Weights of a small GPT-style language model, trained from scratch on English Wikipedia: MLP 1792 GELU, 447M tokens.
MLP neurons of a small language model. Each row is named by its layer, matrix (up: input weights; down: output weights) and neuron, and shows model dimensions 298-425. Each number is 500 + 50 x the weight over its row's rms, rounded and kept within 0 to 999. Numbers have three digits each.
A block is one neuron, or neurons of one layer that tend to fire together. After each block is what it responds to, as a language model described it from the Wikipedia text at the highest values.

L11.up51:484434486455567562510562577487480406486544495471519529476595473516598408454481522526537570482533436513425575548488468480444537469529449491490452451519560516471477445502474505514479543531504522477505530354375512516509380399371502483486563546543549454475458512459502541428466432407518446587572505469498544510509503488532531483479555423431507429473432488498485570460449492536523435558434
L11.down51:452498464615518518537456387517498506520519493497500454602486553559483539547558537477513493476525626538488469546542597505570545529526525552459551594549450508479485619464504576461548571406557584499482559553509448481565493477490519468430590425547519518511575531539459495501455440495432502471523482576477460577517566571562500469533452507580498429575443506413516510415419490491484585469492
L11.up458:412483447445482480464582511500456352561628451503558433542518554546535468480560444533463488417498502547528514534516475558509548514564536532456550517559542537537428522510481532526492440533536507506442421424498574508525531562448429495429474530577573500548454489524477481474499465447487479549541568542468573487451478573627549515481432509483462496558460527506550577462509467547568501519421
L11.down458:482509518500388524475504533450481605495439477500446450471487359459581429409495444492460602604480427508594439480496624530470488440499539521489440532510413572604423510493559578415469532516476506439551498568537504578496491564434452449505562531510535510499502528576498475508521512461526492508479459618431569476466484477525474477477531419475539454582509518498490537439552520513567554500442
L11.up505:581528525531527450438582493458448501576509461477504455505488418505512450517523546466529501549512462395396405493460502549563459448520473426416534396499505608460434505450555532549430537488405503456421441416420546498421432494582514496442490478442406546435480493490433446455472492475441538557579482514476536487506492535494568533457472589460509481481487540439536575442427457471525472427502
L11.down505:464428448428434464479485474457456558550441481433547509503516537387521428537591409506524515508514531478509512443452565470528532574499534518519476469520417500469502519494470492599541542551469472479505572414487447530490416524485556429567490537517464554541476456487533499425492477480575525521452498547515545505469495572486537465542508454526566468513447434421463558593525491580436566533544
L11.up778:461479498508500514514521499479430485579491458594539533515449510507504502507520601557517452535543363535468484454509465568544456526456482509346536481503534579485575541492485503490482553564498537503489462387584439499543461500512508453500507457488476554471514393443489428501472481471506506500556519467429532449501500556410516519500446607484585547473511450510468535482464497527530495518503
L11.down778:504485437524462478579425517514467580540512564518454478527514525471546572485561446547477415484518500465516534600474497531431454530575516489534566496456491478516403498477569525534495426487383512499503410466501472512519516503484580506565487532507568529537540538438465545418389545539489406589553561536470502397503524513520523537559559469512484526559554515498544444500506506453559532504581
Ordinal and temporal modifiers. Ordinal or sequence words after a possessive or "the", mostly "first", also "third", "final", "current", as in "his first season", "the twenty-third mayor".

L14.up20:533484492537509518475562473492502471565456443490528484428488487538579565509542539529495423519539449509437562534536507443462401560483556503475478535447490461577531475463546497555504498506458424514447515517453572477444420494491399419510574555536458431487421511540530514513476528584521530472498547458523455492491426494536469405588459490461558538501430512445551556539548432451538575429465
L14.down20:493524529538449500549474438506413475517494452470523574441494420523609526477566565527444512539552547497474484539492464415487396553498463488457487568529435555510449489473393483470503555488503474567488552459582524416419462546406559496616546574568553475518524527378437561513556526443506473424494474456576572601520415573469460577412410514453490406523546445606516580490507477514460577606513
Word-start fragments mimicking words. Opening pieces of longer split words that look like common short words, e.g. in (intolerance), is (islet), the (theft), as (asset), plus the apostrophe before possessive s.

L14.up363:464622468447494502491448534497532580544504442520452606489398501572569524541466561558473479446571529439551504528511559491431462501600599427508544563585467444502447485486450453540351454481517483483445517565491508581545480482543467458521420398481604528501530497530503495477490467493532462457461533511499494471564546529463428471509442501538460489420418457521445385439555552533476433492578
L14.down363:573496475502558511605425439493506505531483580591469496523473485520496500543473472507619332490489457481436608501590467537543616458376498530368483504411468480545504553428555463493465513471508470464483496481537446447564598504457385437419503521568457533548486458550552569477464461565438477475488462451471539503534498490439573557613505529458504475526497458417475471571533452527563521603500
Affiliation-linking prepositions. Prepositions and articles right after a role or membership noun that link it to an organization, such as member of, founder of, delivery boy for.

L11.up86:471526494384427534505440518502495540507502318565443460510600459375502517534549442550499551446482550491594462515372566498501595520533499448519465511546535488459487526577533447568521533559498481559569538551556572605553492551592527555450474552516506528551476601483489475452512536505471465562570504537486509656530465451437466479472670535471520441579520521500491500451497517396455518503465
L11.down86:473470516472365539564383537518450569587532540615541484569582503399399427440464538507526539523546494463509548529537430384503501512496563493528461443484527485482495552544504476515526505425602455439544487470616509499516537524509531525518449484455531526551562426488507460391488508503493534504543556447489498517496557508426515562502659449481540380509536505445537519555433625512519491456445
L11.up794:466519519542415571549539453491463506502464566506489433543538442592434477455503531442391468430461525512518485564500500447491515504445546478391465425456600484520442519617354529541463558443563441550460582544608552531523459630475399502609496560400411531568410466488540493480497529486530475449478527503471400495579479569502622514556510418515502411520386487490485460458560558470494528562479
L11.down794:495490434466553559549532517525382550569568538488491516565550513457496433504491492484572466459614467484442482487487534467517526546494418475498526563536498566521493472472472436514494449485584528432432527495450432459582465470391459495469405558477550467512493558558424516470445494538451449597492504535517439527577452442513559600524465446492563466540397396615455490511554579503600489458516
L11.up952:472462560455459583470505540498378450498475513544543555554473445456511633486452488482544492555585548463545534463450439474494562512506499532556508533487578542493495509506504464453490466519489536552473502469583488508549473520526406449443533464505531536594597410467552417469483490491511506490443442523605563527561510518478551475564509525548499488530533442578426549441521517546444480491471
L11.down952:500384499627493469464463528466502503462452511576508451494515484436458535555469446494553528505454565540513503524466491458550435486412539456519533425478557474429577442469510482465486520420507376462532465450505448438519504475397516493528466554548501476524494423397418582531478622499465485497468488578510549489528424561470494615539562499571433520502380535425460401541539477497497500458457
L11.up1040:452499542503535542538487462525526477493502448424527498611468532518497466450479435390473401435526584479472467496490506457542438459439426486673510510504439498528555411522578595502443443528431554554400452488538526505559427504565486478489507503468471525516508514531512463493491492524573515517494580641460440530567537485541390505456553506517466492474427445539451533387537526486451561490404
L11.down1040:451526503482549486592546499494439422528456543530534496571405477553451455597539478494425585561503506504484453412592492428492472499511369436437515461534442514518563444498468414498480531515436524541504456604509481414479525424381506502451391541505524527442476545479509487544479465475567471563447634460504498513447580500480557525553544445601532538409512473454557539477483491469509529529541
Of after roles and parts. The word of following a title, award or role noun, or a part/quantity word, e.g. Member of, Player of the Year, one of, part of.

L14.up1207:482573495560511534575609492519520523537487490403521502469534515502520510606543622483530452451539511436491504442446488474461444545493581502588426559547547499565541535592438492467580522457465582516540556499480466472496537499530520535453554461474553451500436455475501482565517494570480470513638496449439429526530520381497463535566489427470498577461453453566536522569482555397477470568475
L14.down1207:588469445483619419481513601550495460472427510553507459544323558376467551458491541491581588566562606530582517534482509525574494549551457541492461450524458549431476534537465524547411470483494421540441443524434553517572564526395513515502485450579556477563497533532498382489590545487557577490466582505520522601520531443516535511485494506510491468503507468490563477501462448511529492432478
Verb awaiting object. Main verbs or prepositions that open a predicate and need an object next, e.g. receive, preview, given, as, with, in expository prose.

L2.up242:496526460506434515499538424513562494524513581528586570479507518491559512547490523543482474480508489507438606501520438519434466440560551419511490500517523548553577462565524533497487498521477486492529590460494512498566523509439465473480581473489522516434487484516515517504462538465561501475492527448548452466446504474531513512490571570485420501585552454492480505516477416494475518422524
L2.down242:515534494472540554593471560568452550531531578460534509561481513446493515586478524556445487505552432586522468482516549492472575475515497508583497485526500530499443446522565415405497589508550436469464460453455577610572546538575539555561477479492533531415462423521507469424499453413457438492578491557497493500499467498514549567399500479514473530555587481502471550606389602551459504539498
L2.up1436:445561542452377515586479507449524496469486473516581485577591479518547432540480510487463501477586489513547559411564445572511531558566615482517407565442514509528584413499617470563596533584468537491597511374530522428546559561432409522500496508508504509514528515514442496445476540440570513450578469489456519518448510474533587469504488449509534498507451509470451475478519490496505532535499
L2.down1436:500444550474457452498512567478448552612579553455522464536532445496523549413516551559465526539452504467582475547565481568488568445452605500559349528543515575452497486525490576456405579518539539461506488465545505499466519566507458561462450515511518454420449553568450503371491562440495492529516453520514564592512485437500585524477594548539505488512427508420566504552454557503532466468513
L2.up1535:493608441478438551565570430474498476568532533459590555625519519439517492482478505477459583418553537514517467496568470620462424434570528494524421523403516506438501455479532502573596565501459520439481557433488435491455473457477487486489535540497514464507501477472423572482498473447542498457571507450504445478558610483449510515563476487534448469548595436555494488424580494483530556564533
L2.down1535:523662516481507534491591553487495545550579511445479560583484443504523484479521465451440568474447529508543422541584472593489489494509429437468358461551550562394566552520505397505568554506417539450535497481484429496450534464527526512577514469489563464518501449497475517431447501435481485529500505421522456428599531554522504534440542469463491468562510457545518536504558488483535457531567
L2.up1712:425565511462523519557457465516519491510547550480521545555631444462504408472521550461470562493587486513451529495540466524493515512468543556521485501466540541455535369469564460488503530576586491492558548427443482474552522516490566386461505574597449517482456513440448529483468452428497514539544418338413537500535612474480580492561508498514448541563488475515465596445490495458519502482509
L2.down1712:524572517459476548558458518535462525444651495517483529620642420469516429483479474535449588531494547564525574475561515597509533449478468502471428547535528568438523439503578512494470450596531551450504496375535453504536513511502559426470581517572438541489492515470467538528448439410477489503469392347457501501515579465492531528523524547475472565537463435499512597486481508543558494512485
Verb participles and past forms. Action verbs as -ing participles or past-tense forms, mid-sentence in narrative or descriptive prose, such as buying, drinking, took, owned.

L11.up104:502543571497627527476556486473519576514515454541492485464438470547543531472441600573399443570515488405518414435452479563635412427504564480558469440522500551481519556541527525392495510505511505534481449624567527526527545485458447441507493591468556541521502568551507411458491449523515485499411553461459437488454449497450447416517464409505541500537531541549496491599604466510495500450474
L11.down104:513447584493471571451508493513495485504428472477604558508491483431451555482410419383494500493493405509461550544477598487486448585411475504466533562511457448561461535437577498448478439529505520507438495488577550432435570582573622421563530532472468513467561582517538557487426521460418450490456478446542512522537467597518570471510487535466444529467359424500560469531576450543512538528541
L11.up240:447562541477498494514469529435451523482505446463568460518473560500535521489514518485503482472588454475539452469431495524526510548540513524543477468437527620576487518418456491503483514504513450532485443479494426580527509450544582472515526474495512462471567469550436539496492359497368499553576512427555505391465513404471558489549429384484556555423489481405508533484544529481426397534432
L11.down240:527509354398565475512498468463470456454395477568531563573354572444505464455415595496591608518453545625552568463469555492455504501564547515465475584554526498507546496571413459554537494521530470487435536479535453499443464512481455420531518539492444458527448524595505459514499578467500465512449497524500479512452486477460529573534588553429384395571496518501506503446602455484478570477487
L11.up803:453514475483494585540562489494448523435554535611485458485571472437545548419467534463570520470508499440478531504555433548490480340462483369558555552526481511494492475530531418472496550523534508480578538440513422538569529516583441361587568579499569461520474458534459506545483481442473520478493550384456492531530513496512497510487509439528510531533528579484452564562564505450567551537536
L11.down803:479484516525544528462510533532488463533437552509519481479585583494551471469472519450529529554508446420526502574547458518496562517511490497607310554566509520484448499549530400448435547530483578511541649457463473540619533552475508447540453570444519450454374443488457455463476478478540461514524446460488475575540468492509519509544512510528541556493512495490432497534588491498494516461466
L11.up1081:498463525486522504492608471535544514466505454481485542518467501478495457453488507527481486477539635381478409461507487507433427476413455597459554443532541519507448477451522524444602463537413505555574376493515536543458533392411525523509508454518635511448559427425605587556379524480401543480442514538534452571466542396463499482531505478420477579504455549513492479491499458539505502406425
L11.down1081:467548501553407478471477532474519441477375546494613490568503585552494475533429515519543420483509509508554463442535433466552480427495509436522516512507543422502373462520544452452498569528568521530503553558487530497516421460522421416485524548491380389473402531575521547554483509549480470436544494479513468479497521522497513556527431523534469393506460535525531489533469583424542458534534
Predicate verb after subject. Main verbs starting a clause right after a plural or generic subject or modal, e.g. take (part), took, attend, come, derive.

L2.up736:531491523496442519517459498418542497556462454539487545469525537429510432509537506481500516507511556431534501490475517404461507516513523586487522494484542600484421501693440490532478457534461520528452454527509486439537450545536504452495434524436586487507398502490484510497516430506396557478538445485500499457384544479424505482412489487456527532424565538427524515508420499529514537474402
L2.down736:525512537523439558516513510423577503496436441532476559522527525465556475531497564422511511527502512424519539521533503492471532579501523501489440512440586533496477544640384445558510482519463505486443508505540487516543492539574508408610428444417545493554433465489457511470508448435458558497575448495587481470460567504349477454509439499481608413439589454435532571530488446478498639488336
L2.up843:485547579413429501530589409447565556497431484628513530580485585455563474539517509464464498514462504462476518553498465562367587495485476405590406602502537466524471482516562436540496514475491530524535471494520435549524543549471535537610537516510505483528453414437498532535425398512571525481581466511522492459523501517454471547583436443474578536557495579588446548523534495405536513485475
L2.down843:496453562508446537547600540586501570504446481501539553559506522520531485502475581506521475646520501467500539561588462548524586460448530320585292481529556482468393571522471424483522557527440553543458489389502505545512488544489515510567473491446565451487387484432510527461445535481532463547526528473563545523614413475533567517568515561412572464548503470546520541553567506533556458427409
L2.up1497:555513478454378474482487465544509438406443566556524467589475527410559446416475597481539462496431507374458552555576464544450487464402525478530450518508509437463536579548519423420547533473523521570509596543473421580605430531477477411544462495447486481502454556592536524455484390471517519414544480483456435527455486452519515664538469476467519622569538553505483561521484489528412477514540
L2.down1497:539549431527416528510568526487497463455401551495466554554485507452492507560448542478525466477483510420507513524614467568512488523476544466570484481522612502458531559529572448449526547496489583569507453543462491526652377486485501476512511505465502403515458549526550501418482401524498538503495416477426475542488471467428479553544520466511538545541520464515481549548463556537434468568488
L2.up1582:411578488452475474561573488436481466547500440525572563524456469530449406502489478472477526492560530531617514538408475510406625498487509415545370504513561454561511454497512446545554445524423544567528430430605545455467471460438494482479519464452542491531458524530533505533478503533496435463526463544517459509476496438487527492549517436464450444536409501428406460460579540472513456521549
L2.down1582:497522471478452481484545576531419484619510494455573549551438519503427503554477536495485529494573462522503493477533461653467573489400590443512420496514561477561483468549452523453427548537481603536516574461546535531541515442515476466441498480504639426461371506573500444442469508496492502501510460486526577516522476491549508488528609476590488421536454501419430499482535457498508416449455
Transitive main verbs. Main verbs taking an object or particle, right after a subject, auxiliary or "and" in narrative prose, e.g. took, received, joined, brought.

L11.up146:457517594488463469448644488467514485408510513388484485506499486533471525507481463552530530531557433411466450419475458523545474499523530461537525478517460460580508487451502502519532462427508475476550593473494411577540461392366500522495448474613465581579503518512441529392547469525490495444476512519506456544511552549560551527473546506545581478448530553489435467536475505423395489490492
L11.down146:510494506470524479507523590411511527533385462491467614429438463464511489388496503479550373509461574537552489531448543431431580503517527505398467538537462522495432453512519561499490572543553531520502474440552387574462506449478421464469487491608497422425526537408500475524478459543525513524583447533459433429472405546540554558489449473462459475529549486504528491476509519490505486491522
L11.up857:485439464523531625468520519480506487412479529520485453475491402488530461551538444446494521387511570435504413505516525559450473549442508543441629467556485496528500557458530452525504551440452474584501523490511566524518482550505474422448487530558495463567482458403404491496553481422521454413452553505593462453545444493493550500541441546446476522473466523550490418514459580485557607502535
L11.down857:520473545462360494362382471470609579469565586498494517533544479505514471473587499489478580515483500575509475545555499483488450451547443541464480564496494525548499429521396539518496532349533466458529492491549587466450595458544465516519574493471399479464427480493453544581438538566429484540498547501426527506508539507613546539454556476459421496578506513486639528478517551512461483449513
L11.up1327:476559433439429477593486501570474449456476467491489409505529508519464604487474471486482419509483449463471491446443515444526422504520567533455502535482450432460471561477519481473489435586501530482508522484555463569545469343435458542470491607569498475561530458413467456500491477533440522487509513473543437554545528558536564512542376460575581489505539558477480521463499618443466472457516
L11.down1327:440463488472383503538499574500473487562354485323540474519529613506457510488422482457541515570509463564554552461499575467499568538422495524514491647512478460555453504523485551512508482525558481525475522487498560535541559457564571471446475536556486509546554455435497552537570560465412543533491489463569389462530421489446524458500434531580521509492519570490504538448478652495574460476504
L11.up1591:543521442461371544536562521445533535467389495506563440595548474449509553512503461500603495435593553462535359543499469524554431457379488541405474555521509490522461537510546405469521539447497466466621446491533553468516453483509475439482573568491500501478490497511476481500498473597459508469487514483609460542532483542495452548507413437529523559540463455561512484397545545443468467523462
L11.down1591:556527561483432507509521459512478492536533562535454518589417515560408490506525526540531471538529531533458485584499534609519483361468516464443600526484575468484482343530572528618467477419542470500471501487462574562547550464493432544538536517523539450566460457562464557530552596518424524510565490480547444534565430509524439433399432531457499501478443484541476593408504514456458471499537
Closing comma after noun phrases. Commas, sometimes "that" or "which", right after a noun phrase that closes an appositive or a list item, e.g. "Lu's father, Lu Chengzhou," or "a reception hall, and".

L2.up248:475417488506513521552537402495617498505535573540437493522475466488522470338533496524486534499482477554547494464607575495480468446460480450430502553538560535532447462459583517558569420509569474534477491548578566499569513481475550468491486529505504470502518470448521437470562562535511538603510479593624509464488517460583489586544502534524499458450541441530541562476596540560549403472549
L2.down248:550562522495452451458469395493523451498594470434409505568441484541455529507592423534527583492462525521485413354562550417454585509512576495549503567480482471486568555569494414532409556534493530574490509523473496535566520570430437456533495424510506491382490444544547457528516533467428442402569528529576435553491554535463479516542525434502420462434480456487580369484513521504503423448498
L2.up372:444437531390436492455475526502531515507514433484569565503494466448569536507463556492477426552496451471515509476530533443492477547521509594545469460451509588441509468495477456500396487543395537495558457558516423528565529445504530484445499524590432496495537420452556452444464537417385553541458551541546516481538431472417465561581447512524486518510544486456548551529471557473629493530526
L2.down372:521449512446444561499478553561505544514508466407562592561524412525464546539519495450542532477525425472479501539463581567554555505484473485455490532397580577401567497555447456453443577545500478496508454529544524560523454525501495535414495592594437462564485430483503564469424535447531538501414547514481497518479419428377462554531514557551558529604502487411538584539535558502555475497434
L2.up389:525572520542478474534508496462536583463549450494464515505552509515504483362585567547574525476462590457545436483592519460431484535449503559568580592447482496471475484510509536477450408583535439534495473547530548539557485465476496521437366542465529547492519521509569505558530549530473463488496522641566475446472512484436581508555516458577526506480571492518512525543537542513459577469502
L2.down389:481578524524454455456548475486561592500454549474420581536537453485460510421626529565544529520430542482564461433554549491532574520480506607607548516472485587508439573482518491481437459562567487498506500531455560516604513576451448500508368448509537530446507504493565472562578529513501531535492571587512528413428512584366556441531537396564541519501565521496533535570557585518488495481532
L2.up1019:513510503455486585499501435521447578583434473524567598538528618602601531442567529403467541420459567474498517386533411476507440424578495472512442405492503534516459443522576514435521485536525539513513431473488582468609484608476524454499460565447494435509570475471506543446591546546529511487515451514532430541494470504467463575432574439526526431448579490453516491499604534462477488460525
L2.down1019:492408473508502468547513516512466451475487492559530522542523453578663542534565464457463546564512507450555460450542457516513416457531519551493468371460597469485588542499494517549444499564485486582405411443556503467620383612510450454544553494528468514545492517551524466474577500519507496444515551583443481463488477476496549613538564453393491548523479576474515490536549655451488472410459
Ordinal and rank words. Ordinal words and medal or rank terms that modify a following noun, such as Fifth Republic, tenth album, first floor, and gold medals.

L14.up63:515496475494612542504517600449521470594571511435523477549441423464497456462476521518513595577563472540487535480451536511598453613565458562466482488538515431514532503473419560400586499472474476567537531512445486494454503455458501498599469509492472475559451464537499459499525373508463527516488485459438563509422533490581486484427515515509539545454473527439536524448455496477542529546441
L14.down63:452569517507417572548531568542454536503457518444471511527542489451486581534507488488469461533510450518553547540601507557443524454560508454576440417505628506540443464504487533494484578493495472492441520490540484466497474421391539498498590557440529560454564407639509536555537524457477397509514435512413446539557423546460467556524401523447535514580516444494463548549534573510470453421549
Noun after superlative. The head noun or word right after a superlative or ranking adjective, as in most compellingly beautiful thing, best defensive records, final appearance; weaker on section-heading and table-header words.

L11.up926:428494510511541546587493501437487441545523528600448531633438488486465567446472521509569421509532577572484406445469501517479540535469466551431511432544490411440493500552592419417539554509415461535531463478545600462559585425533504518550570480519490448548463508492452496502394534489435540384593522457541527517549539432509496387533506433401559511406536536446496459456563486471553510471481
L11.down926:559485540590543393412492498575459541442523565530646510466548468517470552487526569550440464508516454444472515502508484538381571509622458490512480529486489594421496467519488533477572454523600557513491468594564430389468496443548534540467462553518468484485524444454448556597485546518536472463465496536571477585601490507529441517521488465491504469542522515477503482395413493552468421511486
L11.up1241:510446501451501484502659553517459435502421563580571539484469523535539472470409497480458460537584495500554512543507513546557466511502527459457439402526495496427455538512525559539571526411465457518538566443528493448499438491475450520555605428479533503455382573500398568548428498546496569470514581528510587500483443548587527548524543482493471464514430449544547530487541493568484576416504
L11.down1241:469507541458484519509496511470484553575460494467589504493548530472535563548470581598578435484583482502517550457450505534519384521513509454440465519481540542501538548516494515532604516438524415522438478392561469493430482465461474512459580457482457493525516498362515556531404465545508547473577576462543580542413393596517449494460422479500594443457506552485440476539451469519570590476497
L11.up1321:453546573494451542538495561448540544501641524590498490628505503464579472450475492502427473524504531546471505507532482532490544431515451469512497516528441549528441441425617549477519543480539569491536466428542503544420478452494507576558601530452475399491447513481432628548514431534454547452473426519466558446509465553489510499552470490380543617530432554476482554494497499480538437528464
L11.down1321:570476455625461530510449493523543598475542448494574413566414482511508552528536528466368478490482579461439532461461437455466480464528461456426475459472555544489511574473490513450492464559495531513451429496505475446407505453479523563497516427405412557570533465508477496575538507552521444490469529511460514562470559529542465498568538528491487542566529423447506584407506520476537459476464
L11.up1379:418484516524537512453477476465496580506538479489454511469518457423564393524569450534561462446602501439550470537494524495421477523443463533492384561499563497490492523519520543452558431549438530461522543446509520512448528494533471475523625495538517508449422490473508446519464510409564509542583498562524530493421465477592474471553492478468451416468537536506405467528529498464478383440475
L11.down1379:530594462478608452528478495492571463480480481528648483487497472422475626559553550537521515525523555586545472462398560528492500576605558462509433486463482433488502473463531440537472450526479579558555541519529518542460471526466581517581533564579580460453476438506499499473527542481466512526557466441435364548541486461433525507471447448468445570529435514508521546586517477511464528524507
Modifier-like first word pieces. Fires on a word or word piece that begins a compound or modified word and is continued by the next token, such as one-s, all-around, in-take, half-aunt.

L2.up1074:492496522554454453480597533463545526533456375502479509534499451503475538507534472561528479490511469451487467500497449411569482419559597565530496570466472351550520495550558521553610512419483463497526474485590491528466565491450495461488518444548440459409487492426517445492481535506387517557490474460541580560457522494476560385490514495454479452458528432485539507500501529410513492604577
L2.down1074:456520499439482497535562612472523507438474412547544550592540518611540517446577495538534578520512508408522459503467454428522550487586567518385510508555466475552399547502526463532532442481518451536488535596509490437493527452449478515424657489566521451462553455506383525511528437577354553528439535510477534564472520487522570548468543495474471508480584442513458516519600504384529508525488
L2.up1128:452492570530520468550482586501505501485470509537518442467384514442526479490519511484567461516575495457474521432409536462426470410496519503476492531519637413444614442492507470565470450566475528486464546490585469570421525466523562575451469505565477477412548523494497501522448542502490584456509487465600512572461490516495491475490502415607588529546477421467503532423495428420512475551501
L2.down1128:529481522413465469557481428483463553502484455622531476468380480528553400484467441540536569468509478504478494496409558483527571465505490487472557504593546468525491547540513535575543521503491529529487516486619523497499472432547596593498499416510608393390508471548493496543532464471518661516478615501604511554511532485508513476530474520524553511533491437590513544446486516484545470523498
L2.up1225:430508487473472523499447486536465454494448382528545537449457462541521535477492504496554474476477495496497515439486420452439548439581541529392525496482510447520506415449535486488427544500427546441347510502500497548458469519447506540545549511567441488548677503432536498479506544572508476468570575476537538494535567491581525502495564457460461591447484417443523477565453366505488591508521
L2.down1225:610502551525479503501503528609520509557513510512529516504531492468597461509525547511460485507523446465490443415485463549436512576544444486520501500532506501494581502482576476483496476518456593478551452545616569491416464544518533438416526567412479460497513523584421447446517566521491528455525519418545519551469615490567543466445540477466562521472632547626575486539601551391668516495391
L2.up1307:520451519525451425479408577558548431461501469443545556501523451520588578482443498525598508415452536488427542561463417510521507574546450460532580603560479562500571454485450460616470500426474522468527509489542506485507490485544461428426536390486555440432556444501471445599512479464529487648487510561484420531530554423516472478499537464500475503536478484412504531485524547500547552486521
L2.down1307:553444449482537547492499444477454523515550522497469463458558557572450601453554451484533498458541501517571525487522398503463400486573549513491493553575565445483469621557593483466549503496463536624443479461599477547513456445539528611544479523504487553470585529535411507573514513593415618521535542443418495396535468465502552532498469453500464476523602456575381532541424444467511466515443
Roads, cars, name pieces. Transport nouns like Road, road, car and Trail, often in sports tables, plus opening word-pieces of names such as Moto-, Car-, Gate-.